{
  "n_head": 12,
  "n_kv_head": 12,
  "head_dim": 64,
  "d_mlp": 3072,
  "vocab_size": 32768,
  "norm": "layernorm",
  "attn_scale": 0.125,
  "parallel_block": true,
  "lr": 0.000609,
  "beta2": 0.95,
  "weight_decay": 0.15,
  "decay_fraction": 0.891,
  "seq_len": 512,
  "doc_mask": true
}
MLP neurons of a small language model. Each row is named by its layer, matrix (down: output weights) and neuron, and shows model dimensions 16-111. Each number is 128 + 32 x the weight over its row's rms, rounded and kept within 0 to 255. Numbers have three digits each.
After each neuron's rows, "raises" lists the tokens whose logits its output raises most directly, leaving later layers aside.

L7.down1616:093084139116172147144145101182111101155098165147188120168133146137107131136076145132104087131199140159096188158135091115158117111157129177133115126173069090146137141107112170135121172117185153083111133122156099118104081113210113071145114120108108235135151119142140188111115179133132153081
raises: "a", "is", "ana", "e", "ations"

L7.down709:103112143131141095127131105181111111116103201108123139114130129114169157182177095097192155095104128118170174168074108121217173168075123067123182139187058076159187159088139079098135123102112116106110132111112137110178109131137127114155110132190139173088109138135068117166115140100114124101
raises: ":", ".", "/", "0", "-"

L7.down702:118154125149070120127096159182103075083097119144117170218099155198135085181145146199119160120139137124164122087131145085133096118188111156126141148090158115138090138158125085190142187146159109167150161106155119110152117115106135137203138141092131067120116103172135092132169059143120130115
raises: " colours", " size", " duration", " date", " length"

L7.down1126:122083196127147095107144121058099163112155098180142151158162099108114156133140121069119185065103087165134113177118067093114137106094129134100108134131103115130092146159184132132174105114157093121108095112107120098107188113088072145145100071146153143166109088139128128153113170112086089097
raises: "ably", "arded", "amed", "ed", "able"

L7.down1643:163130153124132124065170039133078120160155169117199139068105105116113093202131149085086130140131086133111150110100116075099078113121138065108134111203097151093078077071185178114164124127113145138118117119150123138170130156135088112151117064090140144104162178128149067099124152125118180094
raises: "es", "ational", "ing", "er", "ée"

L7.down2538:179057100142207135116150115157070135121149137143144157066183069129094152156133142125173184105187147139131123101155082115176119144136144114128138154138086145129100165129101120154149146098137189116149136113150115139117104108088101124093121066202128206124134217136079157161098112133115088072
raises: ":", ".", " |", " of", " by"

L7.down2438:139045086118118095119169079145152153119195128140088149158098114118190198188125093178114142138122128105150093226093122193109098119133176144078126100144164115127134154151103106126143143141117167146091119106116066204079116119075098084129145092083230115122122137123195114141102128090110123079
raises: "ed", "en", "el", "ers", "ot"

L7.down1777:170121125108139054232174084141077083160113140124178132101080086083157183167159117137060174079123138183124113102152164146117132076106112125127155130159089078180148131175141170141102084133101110120103132128110115171144126170149124118153118136100180124134071100088159103150172113112137098178
raises: "ist", "is", "ig", "eck", "in"